config.yaml
n_layer: 8
d_model: 640
n_head: 5
n_kv_head: 5
head_dim: 128
d_mlp: 1280
vocab_size: 8192
activation: "geglu"
norm: "rmsnorm"
norm_place: "peri"
norm_eps: 1e-05
positions: "rope"
rope_base: 10000.0
rope_fraction: 1.0
qk_norm: false
attn_scale: 0.0884
bias: "none"
tie_embeddings: true
parallel_block: false
extras: ["capped logits"]
init: "trunc"
init_std_qkv: 0.0269
init_std_o: 0.00672
init_std_up: 0.0269
init_std_down: 0.00475
optimizer: "muon_variant"
lr: 0.00753
lr_mult_o: 2.0
lr_mult_down: 1.5
lr_head: 0.0057
grad_clip: 1.0
warmup_steps: 200
schedule: "cos"
final_lr_fraction: 0.0
batch_tokens: 65536
seq_len: 2048
doc_mask: true
train_tokens: 894400000
steps: 13648
dataset: "wikipedia_en"
MLP neurons of a small language model. Each row is named by its layer, matrix (gate and up: input weights) and neuron, and shows model dimensions 368-559. Each number is 128 + 24 x the weight over its row's rms, rounded and kept within 0 to 255. Numbers have three digits each. A neuron's up and down rows have the sign that makes its largest values positive.
After each neuron's rows, "fires after" lists the tokens most often just before its 100 highest values on Wikipedia text that the model never trained on. A number after a token or word is its count.

L2.gate325:145129142127110110170119140158134119141128104144129113154144103176090058122161094130065124152113127071145102157093138097144106116129143136171108110162084163184155140115135125127155133161110134109132132125131100117133143134111081113155156090136156114131171094116142141124105096125155124134082121127130111102099107147130144154123167113119124153147134135142095133127160118155111121145104090124124105144139126139138150122105174055148144156138153088114117108173112130131151109173111168186147159115146150145129155092129164090141123104128126145118154114137097098120104133082064110113
L2.up325:112125160090154158115123168116079118122125154161136159138132166138105117113119090108107121107130156144099146159091122137099137127109133148126111160115114165170160109161114112136138110126127078123138152091127116123125096124115135080081148095138151064143110164096111094135099160150149157118122127129149104168142121164140123113162179133080109160150110120101068157157176125127153130131146124088153131118130131104148117128117156136128139069127152111083083147139134133127122115111144167135139095124086145135099106108165122151135158137177100149112144114105135153092120123152155143165
fires after: "." 51, "," 8

L2.gate527:150145120129114143095112095119131142134131128098114115125130138161130063132171109138129159085134148118118090096153129129114115132164124136120142116126119103118166137090136114150130116137105161128152101145116142119097120156118157149115098136131109088125152144109150081167146148134119145138124082164116130190095176181120123137120160129140141131130152136129098137138068138097106113112134132109105114164172126147114122119123151082121111157135142115164104093127142096096144112121116125190088112116134141149084187149109117144168113110103140131160115172118132114144086152109085088135
L2.up527:125150083112119145111079098125125119118122101140140133132098127102128090137172121123148135118127145147141174130127096163113186114149131139165149118058117166137099124140155104094118130117113201128142167126093104123158082109142125109129110164158132127097163125152193113120136124122110080123116141087126118115138136148137128104119123139137148106115147116142114121149139145116085141126104125138145185134140153119136146094068146177182140147091132145181125104087108105110156101139159124100071098147121118127095109168172140120101150093136115109115168146137102082138099157078139115149
fires after: "," 30, " July" 11, " September" 9, " March" 8, " October" 5, " June" 5

L2.gate736:112076118140184119183145131155138102130135148133098122094121118119154131127113135128108087158114133205126140103171172124122131106130130149155150132129107161141117107131171109115154134129167094116142128137145084144108121111135124124150142121110119116119099098086125092108166161095137163148109064100110103146129143138141132123152123149142080115104112091122117145126097111116149146120153133115138089142145136151140135089103104149125134096172124142108088107111106100127134114112135123107155148113121121129144109096098106123149114118120156130136112166119094142139139145133139120121
L2.up736:156098114137149118162132119116083102107107134098140084110089158128171150143115120103103099120113140158125115158178143142116120078108119151106119128154097147120125129127166139115104140177180117148148149125097094133144128118120131139209168141154152084110134110127139165173121141098113110162098138128090095154162103131125116149084117146116135149105119119115093106114118123130130110102099168073136135169109097162152115101142184177163112092132111112096110138148113104137122098118168144145124079072111121106110142121113128131135137152122130090154095074143121094140148153117171100136
fires after: "\n" 41, " Jan" 5, " November" 4

L2.gate1107:143120139114153105141073138090132177141154125098128124126124158113101139104124105138108141142146135144114130134079116126135113134098116113125193137127128111129135106114117156106123133102148179090147128109147135089094131109144097115148113133126121110160135107124122130069157128102128073134164105178139137057147112099118121115152131088116137088145075080150140147133087109140138115163087112125118123098146137155109133115129099127139120096133164143136124135100077142133134142114109120116119098142111126112128150159089156132123130137158119157123090079118134092127109117159103121139
L2.up1107:117117116107132116199119164115109111112145129145107128133128122101124135121135075134100108117142125095126114154106152154115110108107120134109140123083145133134123140130120155109124139076117167126099167142182160130115152095137136128150130106123183089103120115152123100122126105163175113163099121109100177123154122111122132131143155131142145071116112082103157114125157130097115107135122125127181165111165130090108152114136113190157112155124139133119130138176104148106170126129113134129138130183136164118160135115153123102143137136115098106146151129169149108159098126133117127151
fires after: "." 28, " |" 22, ":" 13, ";" 9

L2.gate359:077129119098163149157118118091133112139159128153147152142143180117122132136156153082151155157147137095140104074139155164136104112128133121130124149134121149139095110142107101102129140110135144145121081167164118112111104134106150112134154139121186188147116142096102113132137151124107125111106125147135165089178128112145125140131110131143143124125109121077112101106133168143097123098142147121099155134123081092090149111140160156137096134123113118139182128141155141150115127156176126133126086147131157124153115126114109178116095148130128103119123138130156114185113124163120165101
L2.up359:120146181117113115129145119083101110112150122142142174115094130110101157132095110129120144104098152169114129139115142096170140181125148107103151091117148116135140143096162140103153118168101133129147137181103149182167135167134109100122101064161106136116103143153151109163161119115098094166143159152175150105132150119142129131138134082088138146172149150178125163097113136118198116106140168135136154104152143134131158140108103114150150116110116132138144160105118131127133169133123098116163139113096118131139116143123128153148135125116161167137111096123128139125108102153126115147
fires after: "  " 17, " 1" 16, " 0" 15, " |" 12, " 2" 8, " 3" 7

L2.gate1247:070126117101113116119110105125154088113150123134156135130127137118147119147106150092091180139149106098133143113164099117155093181102125091106149134071164081147128127174165092112152145111110085097158135126116120123124093149119115112120131132088117151127090131112166093154112162178132120107139110145130117160099140122094176079138131118099087162122163106144090116145158117139140119100107158127113160148118147104121103132096163115122128124132126137153145082103085110125112138119094126114096132178180080131113118102141141108106112115133106144135115132151130182121109187151118103115
L2.up1247:112166144099153130132167111149104103142147142126123172095092133090143089126097124122116081093169113124170091130158127194132163116120131151079094103158116129111131128127171141113171153123137147139135155096149161127171143128128146152105132084086092137151089137099107087129069138118142133147149147119130143105141150133093102071117151186104137122146096114180146144145116128128163161139128115085137128126143160126065111133145105110117101108126121136125152118103105121117125159119091156138092200155155099131150126165143142102106157117116122123123138110095096142105105124110135137092
fires after: "–" 45, " 18" 13, "19" 4

L2.gate843:111083144161099113142162166128132163140137144123100138114150114134114129080156156121131154141111132148157107143097083132113113146117127139121124120146109079176106144119097153135090153122128140130115113095113107131108135117157141057144087121101129113106117140100100145108119120128132118157137107135135126127167153121125109107155132124103132080181084123121127132124122117166091167125140130128143130148119136108120157111169144125107139120146112138148132122130121144124159121087068127153163119147108080112110125074128100119134087119118183080116155158089118080118167144173139133125
L2.up843:151110143095130118081121120108087153111121053132139092126117158148129144133139101130069137102158134138087151103076129121108145109117133140128158162157108142124116139116155136059137102121147115134131055075140120106104119140119166116137165125114098156144078110106109179116158126156135086114131140111120090168147135154149095102089160133076118101147143088126131104083149114132160114135091164096123146094117169142146081130150137108131132067132112111135138143150103106171119132107102120115142143081125110082097160140138135088077104157198174145181150124104134177116125130065184118135
fires after: "\n" 63, "–" 4

L2.gate1028:097165141164128139090162123136134117080159080121150129151100114085128100154113125121117125102153139105084132106129184139091106099099106161128120114126099173109103097151137115103125135129135158102114162154107124130115136137177130130112104130142137145078107154130128057122173099113133107124097128131125163125111137119155128108188120097139151127130154125163139123102171152142127132157095125130153123126094118142142133106109076124113148101105113103099170167133135123118162122159116056124166141122178154129118099098098100115170128114124126123155172138105146154106132124120140117104
L2.up1028:130142146126081121080106119148117145118148142121122087147140172141133100130161114136133136107122117127110165141131099123154155133121155120142137145092117120145154102095143130154122151103148123110128118095098138167101108130113107128112115156162127111168145102138141110106123142171115131150136126122170126135154117138181125129097149097083161121127111070157182133150133147087137137126164153161154132076122140116113138096112103160137119150109120129139122119096117164119106152149146153176113125135133128135122157126143145150112111170131113164132082173100134137132118085118131150156
fires after: " 0" 52, " 1" 10, " 2" 10, " Apps" 6, " 6" 4

L2.gate1201:107160134164148130149114132081113105152133158132140149134138082148158113186113083122134140154156149145120106153088161093135106160090174121138102116103111121112105091112115143141128114140126175148127097124146130192122136133096118137107139147154124096147099120142104150119154109147105108127112128163146112108167116109104101165142156150136163137134124130110121148151148156103136144092160097080117100120125157120098152115134116134110081118217094130120141101128125111092094155140134137094122135122117134155147114146125149140138149079159156116163160136091119111137112138141128142118
L2.up1201:109168096113157108159147145145129093118119144145137152139117125115084125150167113111161116115105124132098107101147109098132114143084115123156111135171110106145109100119112121092092104121123142146176176122126152106109106108115127150113082134100141158171113095127122146147105119120101116123109164143194110117106151093123146125146164167123134124098104169135127120142081133149124112102150130127135108142115164115105121101124123100095115137143122144141151110100121103122079128096113154102108171134116113117137079127166122151096155072144122128138141141101152116134128113105121169123
fires after: "-" 35, "\n\n" 26, "\n" 24, " (" 10

L2.gate852:137156114142116111141126110131109091122121103133159068123086100134092162165153190090146117122108115122083109100121103106144134071138140136103126080206114108133104134143089153124081156144161149175126129107126126134108110098121089110167132102124096094142147105076107159133126149144146090143162078138130142097134117131175099101152137119119147134166173141099107123151191124123141154102104133112136175083116129107144077104131093115154095097137135087130147130145108126153131099169119158126113142143144115132128116100153102124126124073120157126160110128157136114162108169134133133125
L2.up852:148121125128136130162111157124145137081113124165126133110106115159136157148128116120149142131132108122112103118144097114134125102140123091121130135194121119143133091131122136159129123155148075168147157134127099127111148137119145181137152129107129093120186126083119151104125081174152117094160121135162121119108088118154124107133105090106091115139142117134047123149173130183137153132131078141100160105111132111137102146105086141115084136124134116155079136103148160137139157188082141092163156105166113158148167118163093142102120111162165143170154156127133088116121120105137097143
fires after: ";" 41, " |" 22, " the" 4

L2.gate582:141136098139141145095143121159098153128123141129107118165106148125148115114102110112112133131115093151150109098160107113093149142108173131132162124173126091127140101142115136118165089172145128145167120075137153119149101114155129098152105127099148140083127128171172108142136165146136104075139173146091126112119120168105157120122125093123075109154136109141129117146117123085148173142096156100147109140145082137157104137133131145149086152137170131138137122135112139150140120148165127111079148155131090145101181154164120119130105133192153134120134103178146079119099077161146137081
L2.up582:111174123123144131134165115138113161107123106128096127121118148127156151121139136140119084100134121143151123127126155116155118130051124144151125158148124127094081129122148130129150109099157148106153150150126116129157136125119156116126099118128126155119098124074144090118145121132142097144161122106149156075144116112114148135151119132119107133119119111147129098152104100064118125147093130136150122140099115119118100145129099133148095180173091093120128126151135153109118099136129141110137174151138124082115119127103081112097106150152116116086125154115100117090154136202122153118
fires after: "–" 25, " the" 14, " (" 9, "s" 7, "19" 5, "|" 5

L2.gate968:136103128130140118122128147158093121119150090117126122140113152135155145131130111094133105096106166097095170166112116103123127127076158116098121186104174155122120096121123141150138094110103154142090163164140091123080119163095108097135128084107153166124167130146194114129091144169123128130121107137170106093144113095153116143153099129088109107124111146128112146148094151095108163109146112155114145169116084078178146147131121111158106095121083121141096126142074113121178160117126157113123155145152157123180113113076111122138133079094095140144144117153127110083133110153110147150
L2.up968:105143151138129133088159134136126135122145103195107120139188120118144116123105128163125114145126156130132150111134139131089118158091129138131131114127132142093189125164109125116116143124117137121123137169156096148142093098112096136148126082114172158134146109125121142150163110100083120144139093134150184139109117147123080147145112149126105106164159135092142103120144148162160133113130153131137110112169103110143137142127056131139137164097098108126159123150079136146109129142099114123122143172166156141096096170117148148102165104121150062160128098092145077054134111170128146129
fires after: " (" 26, " in" 12, " |" 9, " 18" 8, "19" 8

L2.gate450:159108137119135146130141098133122163113075101107121101104127112108097085112141176130100142089120132068080143111117097124120097119096108094139143096099112117117129096134168133088120142145115096149116121118156113116114118131114102171084137177110137122131126133120115125101132106091104106128103123110124159131148088141121089091067172126129147167157172138176104152158136156173103119137136147118086116085122133123136126126150155106114101125130131093110152118143171127116094120124123117129111085157133177108116182128130145120126094140142123125142160124073137134128127120141113157129
L2.up450:126117108127127132168122152141131116145114173121142131117126084153121088122128137120078103137088127109112089163130110175138120136192111152134077125119096104117134084152072113092142190127094125138125143148086091111117123170149118111164128139126146122139182146112116099127192088133108140079118119098133148144090130146136108114122126135161138111151106099142140125142165150163143134138149142150105139123138113093092118124169121095106134155127117170088132144136125118111111119181110142144150118112148137084085130140158128120086115139148111101144152128070149084124093093103126092138
fires after: "," 59, "." 17, "\n" 15, "\n\n" 4

L2.gate1262:117116148122145143149099100140115120118102116149146127144103150106095151143159112085140088144165143152115191156128120078154080127102095158125126179118138125164140142153051123150119138102144100103128064115094182125112123091127117140096137129142144192136099149133105115113090101152142152110131150166103160129126103138149116106123126114153162132148137112133121138125153134108148108118101132147104127077117121131161138194124162121111138106137159147113160139109122119114180131136090115127097100115127123123142149121124118116091165135160126130137201169108179141106110138139121107138
L2.up1262:140136135085152108144138133188094138155129137188132098138106103113152124126102122133096111132115119113156140150116100151094153124133124078150139113164105116151146140128169140153107101123183113092134183055114158131192150139151097112125123132152111125155119069129147150116127137109167110054095115089156084141136153137133149079105093093149106126099170040108146128123171167158095138130126139150116136080089147112135141162107125119120131132107144138141090137134131118124126105129152113132071154156111115134127120110137120106127143103138122161098090118109141165087093153148184143167
fires after: " 1" 17, " 3" 12, " 2" 12, " 0" 6, " 4" 6

L2.gate525:117142151135182151139118112162160131137127121116144118146139141108113124148117106113122155112125109100137137117115140125155111103100109133088133128109110134175119113101118113110132146118138113105101126139134166110084114134101143128132132127098132146100145121132132117116155116119146136114127120151148131110117100129140074132170109137127145152111143111139142123156133113159161121117140137107138123109147082154119130117144120085147108089090123182131132144123087104085136145115105103129140101129169119123120121119153132161117099108151173134153121156123184121071125142089134165148
L2.up525:173113125116154144089165185094187127121144115131143089083150174106099140130117146107166152131100123128153134116090102080156141109139115149151120096105107100127099201139111129115129112125108106095118118089142127135142098105094090133126105088092161130126152130107102111164141137136129110102132113122109149151164146094149118112124136126118134136102118107088155114113108143131144092114106166138106120074095123123118100084129103138140117134111100145129090119134148105118136139099104151123121121118114097124136149057139133118162135116130151140128133148187157086109095140142151122133
fires after: " 1" 36, " 3" 10, " 2" 9, " Hel" 8, " H" 6, "l" 4

L2.gate497:136123113175143158074107103107151156103117109113131152100148127147110120148134108136117110127110108137162119139171123126123137116083146110138112126158131134121147147131136143146116116089138123122095110162140105101124145073113079154101186116129126146118140148102141106100127152166126133140110121185151102150144114118087110105139085118126167102174075116155156160164137120123092093110123112163110115116132133137125120130121182144134143136129125125116115134084150122141116148138091147093141111092099171138162128133114135089162130097113119137122139156107101138145149154132089153102
L2.up497:144142110173132169104080131106145129125106124110127111124095136192066116138145110109113136105122101099127135122118109156124120122122091116157107121166138129159124106139183122139105120130200135092118133149120149112141133094125091159146181065121116130106127125111149123141120182139091116140101105171127104123124105100099129079135115115115155086122099116100158126122145176123142105113134133149108141117150139130121097116106119119164096110122148102136161153110162087109127175131154129081090120114111171127136132148129132148144138140122109179138131174128116105135124169142112117118
fires after: " |" 51, " (" 19, "s" 6, ";" 4, ":" 4

L2.gate654:150101131134138135120078143149114109139124171110122097151127164138107108136077126192133119120134164133141125134154114133108100156166116112105172108146192134136124132165116135140115123138151156186132110141153089115118108097122137126141131079115121118094157104083129100088137090103136158080125111158137162129163104127109096132164142127176084102178154113081103136131090073143123205141107140118148119140126144145099096157113082173097171112171135150174138160128120123127143126151161157108152103155158139083122154129115132144104120084151147145166140156127100080138114138155116109153
L2.up654:117117137142130161138116165161143114091085123155120098132136153104113134142108148103149125118131122161104135147115109105129094147141124108103142113093134124143075104143110127152161143102166148134144108190135114108120102100145140136128177167137099122098095103087133087093157071132157161122151112141089077126123109118118122154127168140155119115147129107117091129110091141145149152156157083081144129130133143133104135135143102154099164131132123155165135124126136127125126129111162143099145131152176101130127127164143111137140140086151138140111134105130113126120127136125141116131
fires after: "  " 20, " Yes" 11, " Club" 10, " -" 6, " %" 5

L2.gate120:150134155114141146144117140167137118123110124115139147149174142077065112111121135113138184190139140106179095120143111126065164078136076134129144148132157138136114114124114133127126152121140110171159103117150125128130143117144141136170129100144116115079112106114116132133148112167102098173121151143130124123091165149150119106129130117110123109139161100105097107103163098099174134114142135095087145105154150109152151135121134148143142119134170104132131096066140125144147125141146119125088177121125127094141136179131119133128136077135178146116160130123145110137140118124137129132
L2.up120:144112155090136158137119121113157139109126106125133158131157105131100120128165194110131148148134120139160097157121143106117165095111099141117158117133104139111097087106142144144146130142143124134126156132113129117124147135095110123123137102116136135066112052100080140138134103127179123160119119135106103096075112125138123120161125153124131080145115126096129143169144111129144119117116172119087183105107158110132113160116144145137122125106159134094128089122107148118126120134095111141092148163146150139109088150128113128086120094172104123144142110119121126136145132132136118147
fires after: " (" 19, " |" 17, "." 16, " cons" 6, "," 6, ":" 4

L2.gate511:119157131142125087148143101115113110135100143117137130087120140129150132140164087104145118120114156122171165122151086101128161153105124140127115149122148127157109137122114138134177110143093127138117150106135108178133143136153136144165112148159141076104137066168152149130167129154154133086113113086130124101135118161089094067144119122174113145104134147112146125132119103144121130148152092115134114142119149165111134153103181111123124098109120130122116153109117133138061150116127129130092091127099130130148110111086118121122155116140122148133117186080068151128122154137176153157
L2.up511:115168125095099105098135155113130099174089108136133152145107141139114084146150138128152157134057161128142151094098093135111095083102182110110126168104144142201108104128138143078089158129183132094141148160152165109090123148162167113124115125149138119089134129101145097187143158148146127125137103085144128102156130039131118145111138113143134163134120119117144110106144119102130116135138099115097129135139120093148117157115133141120119110126116138114137133123095128120095154141150124126142137135146144113171144099131166097128187125128127122085103147112142142122111135122125132134
fires after: "'" 51, "-" 9, "eno" 6, "man" 5

L2.gate656:137151126204103127116142154126134120125144077123145128090115117143119122121102140121134070156165141074100156123127120144170156185141120142138138157137114120118169127148146078149143136183150144121111168086145165082119132169119119114116151132122112112074137117121154101130127135150123092097156135167135095110174149131124142126149166120064099159075120144115144115119057156134180104146140137096125171143149119160146122127160205145136122159129157144165130106107171147125100159159118125132103122128113160175149110109132117135113132092101093130147125123173125088121126099111115091143
L2.up656:112137104168148131150135097144153107100124121127136138156137135163108133108092135129144093132174106115147107104115076170175103158174155096125149117139158108124156133066142163118120144145089103126096160128129129084106166093112129127121109120107178093121144152111111119105094107108118079153167137127123130092092121097107126143142132144129094139096154145123127101081108158134123119102148090132145144109120160144106153110162114109095121174135117140107092103137129096125117107128150176135124144145092154116134161116119110104101139082129120139162133120173139085140122148136105114088
fires after: "-" 12, "\n" 12, " (" 12, " acc" 10, "|" 8, " was" 6

L2.gate239:128112148153183148121119149115070125135091171116126100137117118119132082089187111133109120152134148106135115130125099128129107123136145136113137122163135095154146104143160136175128123149116064104118106114138129118120092099165121122150113160093082128147141071122154153185135109137170161128147119141139139137122143119127144096174149152164116117134168150138095135110151099143132113156143124108169089134096191146157120140129114105133097118165120116098109148142146122112113112153143099153144149131118147154105126161127135156120109128160139126131122132150105124110157128101145112165
L2.up239:129125136143137119114174156083115162143090080084134122130095134140097087114174167140138145120147123114097134128113087107126148161170153138094104130141137127123135162084138145145114101165117155136094163077104132168130102103140172116148071156132123123126092136171171153157141138153123127136116130146118083111158092140166164132133110120113138146143134141162093121132151117126102109146099143125121125151150091128154147134110128130099160098094124127109091132161090167137166164129147121178112139113137138117145139125122125095143144177097110085094094140148122093115111149130158094147
fires after: "-" 37, "|" 25, "=" 11, "\n" 8, "\n\n" 5

L2.gate880:112136148151064124146103126099144113098162093134130135129159134110126158142133138168137093118109110143113137124175125113139115168161137156141135095101120152118150143165149191168144132114135158132124131113186150134114140141112077127131113107140129142138113087123161158107123126122078115144153118159158153116124126151103146133111138086152094195118111168166185089123098164134125157098113131124141136115150145110146097122138102121113127127129150113140108114132125110100096099112116095162123140144168112146126104157148090138139159071110155137141147137102086102104138127116125082103
L2.up880:117147148120115110120120139123120101139127142112132098084111128156123145178122149129134117147074100124135125072153113109132145155153158115171117135109134128153185098126126156121100152114108100153102155161154122144159122116125117083152154096112106142159083131132154217102118131109136123125179117136167136114138110132119131126151161120135106173084068137132138113111101137150145105126127126159133116134123066109122147150122097150102124110145107101132128122143096132144124136128116152144116157146163156125132160108113129156107171121124105151121111102077161145108142109154138098134
fires after: "-" 87, " Team" 4

L2.gate1221:152108098141177123147090136110143146102150104180162119144126154139114128085110102117145105135100121104126156182148148077137103113088109099124142132116098158117165131146167128097138133117156107114126138092087125108105083131177150145119148084119136111110112148127141158081104154154132098176128118123146130155154132157150102128161125115150163134130106095159143100110121107100122122116107145088124153147129118164103107124129159138123156134163163092103170110143112158122134176113157055118126151131112121115110135130114127140087146060172086152189127135120090112097112123149128126108
L2.up1221:125154140158135127143165167129146133137142114151108081143116150125143101110151128174092072135149110134192146144121118118131128128160144093166100157120140145125135167078136174162156100086153123120119105127130112128132091153180090132166144131119136132117128151149125129139150137125119181112108103107139141125105107111157134113129131134148130098122116143122157124145099136097149103160113122108128131123102129117147139144153133131144128146106136130166094115117127140153115146143121104146112092155136134138141154111169119116078130106144143114116159176131081119115106137079119108118
fires after: "," 44, " |" 7, " Austin" 5, "." 4, ":" 4

L2.gate215:157117157125119113085109110131118070180121109163105132151120163095135155173098127117131129126159112162160159104149158148166117133087134113123100144112107135107125090123139147104135149113126132097133095134116142139144131089146115147134148120141134127151127147159145153075122124109102098120163075123151103148096114140101080137162141125131116111123139148107111102145077137121129101163130138115103112076160118123132127129169131148119169127145108131101127135083087107111093124097115145091163118123129119151125098114103086120115127108176095097163117132113130137125060131134138134131
L2.up215:122128124134160148114126125094103111139105103145126164111152095062144111127111125142174154116154122130163136109105155120116178100132149099123140118128082133140104100155138144130086117118126110139151155120155145140179149135107103132138117175131090113122069138092111112122084109143163132079134072134122118148141116094122121113127163125163132105057189139165126129068136095123124110121130129154124132098141177109156088118120098128120097150140111115172088127153159084125101126119088105106122177137119111151101116105129202105146124127132137125127105090112139133130103086141114175151
fires after: " the" 21, "–" 16, " ft" 8, ";" 6

L2.gate1121:117152123163168134102128163130170112131079137108124083153118144146169171148137151141116131158154190132102124110135126105146125110113114068181139160148106144115126100154144125120142149135180114133138123139103110100136150130122084101142129130137129125144154143099138131130134147111119135169143129130116136098136133151105112106119132108124113146142128139131088139126139124128080124137199108144116136126157165128103128094136161132151139106152173094131150119108116095144141134155128129145111121159074099108133120109099135109149138144142095073110126181129076161152121139125151108069
L2.up1121:118152091201130109159128147116147136119109186136113080127144132153100113127129111150110152118108126137148169113132104093127106113121122148123068122105146090127108101111114099116149117120166095129146114150118103125110155129150100094106170153127119147135105100113158128140182148134117163136176109153164149149136128181151107142098129139095115124143139134124077114103160116128122135118141071123102117128103152117114112099135124163147132139130150147164172149088101169095143072141085126121091170124112125132110143133103148110135119145064165110085079160147128139142110150141112091133
fires after: "=" 68, "\n" 9, "." 6, " |" 4

L2.gate244:143142130083120113141112080116109136129136096119103133124113166115110152110140146120166146075132137147173108119107125141145125106127176132107159129153136199111122108155147119104153110148131127116091106130182136132093145102150110144146129089139127108133146137133110116142170102092119166140116149099093131130126089134151112152107121117096095144142158142128112110166108101116129159111117138136154110169108132113139104152141104175152164123128097107138117130120143117130111121125125114141131130159145131198119146116128147129119148117129105158156105127166140206111106163136116142112
L2.up244:145133168109123115114110072116120127133144144090141118129160168111101119114167169123120143057150122145173124132155130116142112122117133074087118099134116163131154147188124082140152136115123161120113101111128117116102160117179144132125094102129115131142109117105159182174144110154086120134120143083117101124095164136156118164083127177110076145159135126115138150181142119135122164150167110107128140169111123142153148157101135169141140109116140097132150122125144181129135156113127118160105138169153131131162133127142115134144125116119116122154087153165111170112150168171122140098
fires after: "\n" 45, " (" 5, " Martin" 4, " |" 4

L2.gate1094:134112108115089164069132082127152151089149107106132119139150141113117128134107160102132120155139139115152156078122101090094128139113124152152131086129124133115114117190130113080086124119123112123108161143121119122105160127100163130156136148169137131063139113086099103118152146140125130084137167149153169166140069100147089135170144122109128127197144127120134138116102109123133120125103109122125152131128151154163129176155111183126152172128092142139146153127103078130084093089100135141137113167129121130139146132149099124069145119165134119114106135132142119140115113110135155083
L2.up1094:140119105121127138109118148116098081109140105137086152163107104183154141128170095107127150122126121143118111190142135166100128148137157098092080132106114127132100108153097125132105149107138146109159161138165110056136109113134126154141152112166127131079116108093108149108162128171082174167167141100111162135108113103142112128166136142080139097110156119081098130117137129144154151133120102132147140127142146137196142133168100154117169118144103096101132138123140095151189143156096148099134151144199121087127090142117111122103119081139120120175116151103141165144139163135131188142
fires after: " |" 19, "–" 18, ";" 15, "," 4

L2.gate919:156119137124153123146129122143146116141144129150153135133150159128132130157115102100128100157105086146122129088140145133129119127126181101112106143116118147159149144148102097096157169117120155092144164143098094168125143127146122155138145091140114114154193106093169132116114122128090122081159101152125160122102123161146121138157124143169145165136086113139067116138131110074118139154122095119106193111110157161167106134156144143153170151098117133102152136068130154108136146123168131135134110129148108151094146081103109131143119130149111143114135157126110129141113140099122155149
L2.up919:108173123114110157114155139143127109097064156169113128139102089121113064085106117148117107098111162135133155072123152175118126175171114116151126119119160139125103160136103074105142132130175165136153163153130142126131167120099108135133142150139078124132122101111161114120109171159123140144168141112120139143099166116126173121139102137120131153117125124168106136118099105108152148155140147116126171134139119130128161136138176092134132164108123114126135095142159135131120136129111107095145122157159152119157151116125161147104099086129164133165141126137077115147170090111109092148
fires after: "," 41, " the" 12, " of" 9, " |" 5

L2.gate172:111098142153147082122090151134122116157136128095120122086150165119144118130132140153149161100114166107111150125150115094128128138078135098129122126119078145075121094127146106146120080116155107130118082131180111142151134136108135109159170123104128139108124150128150144127150158135165111133145145109108091130107138142130145131108111162121154096120154120110138138141140110150138093094115159190117090130127120135142113129119129152118115131108149111130078149134126083107133107150110160117150148068179138174128162110093132124085145133127099122117094125157167164140122151115094081163
L2.up172:122084113174099123144067148154111122123114119096100138102140144146153122116104158139136129082120157116104124168116096094105126142104114111138131117123099096093110103115122110117089150130171095142120123108120131142088144098126128124190122111128158090116121125138128119152158124132123144158170176130110125134111112125130123140109123148152144101117122130137095103151146111154117113138057180119094068124142092113116121110097091158094135142135138102092106168117143112098147122149115136083136120092138114137093115117094175092096166126113111115132069119123184154125107141096134100142
fires after: " as" 26, "-" 13, "\n" 9, "|" 6, " •" 5

L2.gate286:130090124126103115160181167094117102116136106127135123158161147108127125102089099158121138116109152085144146106143130122145124171147093081084114135166123166134161112136128127141096117123132121099068118119161177137083116152153137125136132113143159152117143121143141100116157180128079118108122172082129148149135102126130137142146095118141138095156159135080090189183146132146103086138136150141148184164074128129143134100106127126109162084148139131090124137163133103133175114106166112101117133156108124137129126133133153126118113102108120107139154081154124148181095109150116131103
L2.up286:179142144118167130127114155111142098122146146087162124159145132094113067098124138164092113130115124129127085132167111121129147066123104108122141125123159127133146119133146157117168070107098080098085140102160137131111144105148132097139121109121134144108104127193093148074131099151103075139130122154142125172110085122107088161135098108141163115141151114154149147131093109075130136110143132144131112095182108151139139088170121126098138146106110138152133127122160146098158126107118163146187166120120168141155158155116155133112127148131147133124098142102101100107108158190117123134
fires after: "-" 22, " |" 15, "|" 11, " as" 10, " (" 8, " 1" 5

L2.gate158:107175137121135122111098107071100107146100071148100151119130143087174123128128149137097104101142139105095117106142081144100132104148155168171145142128129146139126130113116149126114136120145158151096143131119127104101126135121138151130069124140071169141099120138141118124130161126147149143135143128141118115119133144140139157110132152166113084130105117139079098132133112067144120134152169137155153137195123097133141150152170153165096148152151148103114075160140141172145074121122116116084149138143129153107143120136141152112129133095131123126143107120127131147112142083134170121
L2.up158:125145152103121111114104128048089123151131095140129176153120130110180146147119115132120139127148179139135151123104153144110083106129108145167131091134158157117114136150175136121158136082150123163138133133059115100089130132115128116102088149147118145142106104137106152156136150147109157160096123146118111124098129126115135118118107143160135098155128119134073127144127120121117104089134143157124151129183129111164158136103143161166098145163141129105100074129165147167139122101132141129146143139182148144104163104168107141113160121127155080135125105114131097169094121088112151119
fires after: "," 21, " 18" 21, " July" 6, " September" 6, " June" 4

L2.gate825:186130162150118131167078147148142120145166130151081146136154155110112142127121068141107130130148149127147103130153160141149165113103112136118096129142174128115126129130090134119122120107116132114111125128139177160147172098128136149155121119114157136154137118150124099110127106143132156152128152171158149127068144149122129093103096139141141104104141155113110131094110086132143104138148071118093163163135146147143135119112137108104161150131125124103143116125115126146167073119121157147154148132152134109103134126134169178136088131114107113138163172119115155149134163119114092109
L2.up825:134148080093151115115101100140138117147140142134113137144155172133075156111151134164107110129148163118119128150152150122116100154140125143138108139101155144154117125141092129095138118120111145129140136112104120103097106135140146162113141118145113112119100141127097141105161102150140114142102144158125143147101101128106080133146134191114109125139143115138154154131124160079159122122131188111170133076164147082124114108154143138125118153078125084130147177144120110142142138101166140103136128087140161104095120115131135097126164087153140084120141167152145189116115106133155068136
fires after: "\n\n" 30, "," 16, "\n" 8, " in" 6, "." 6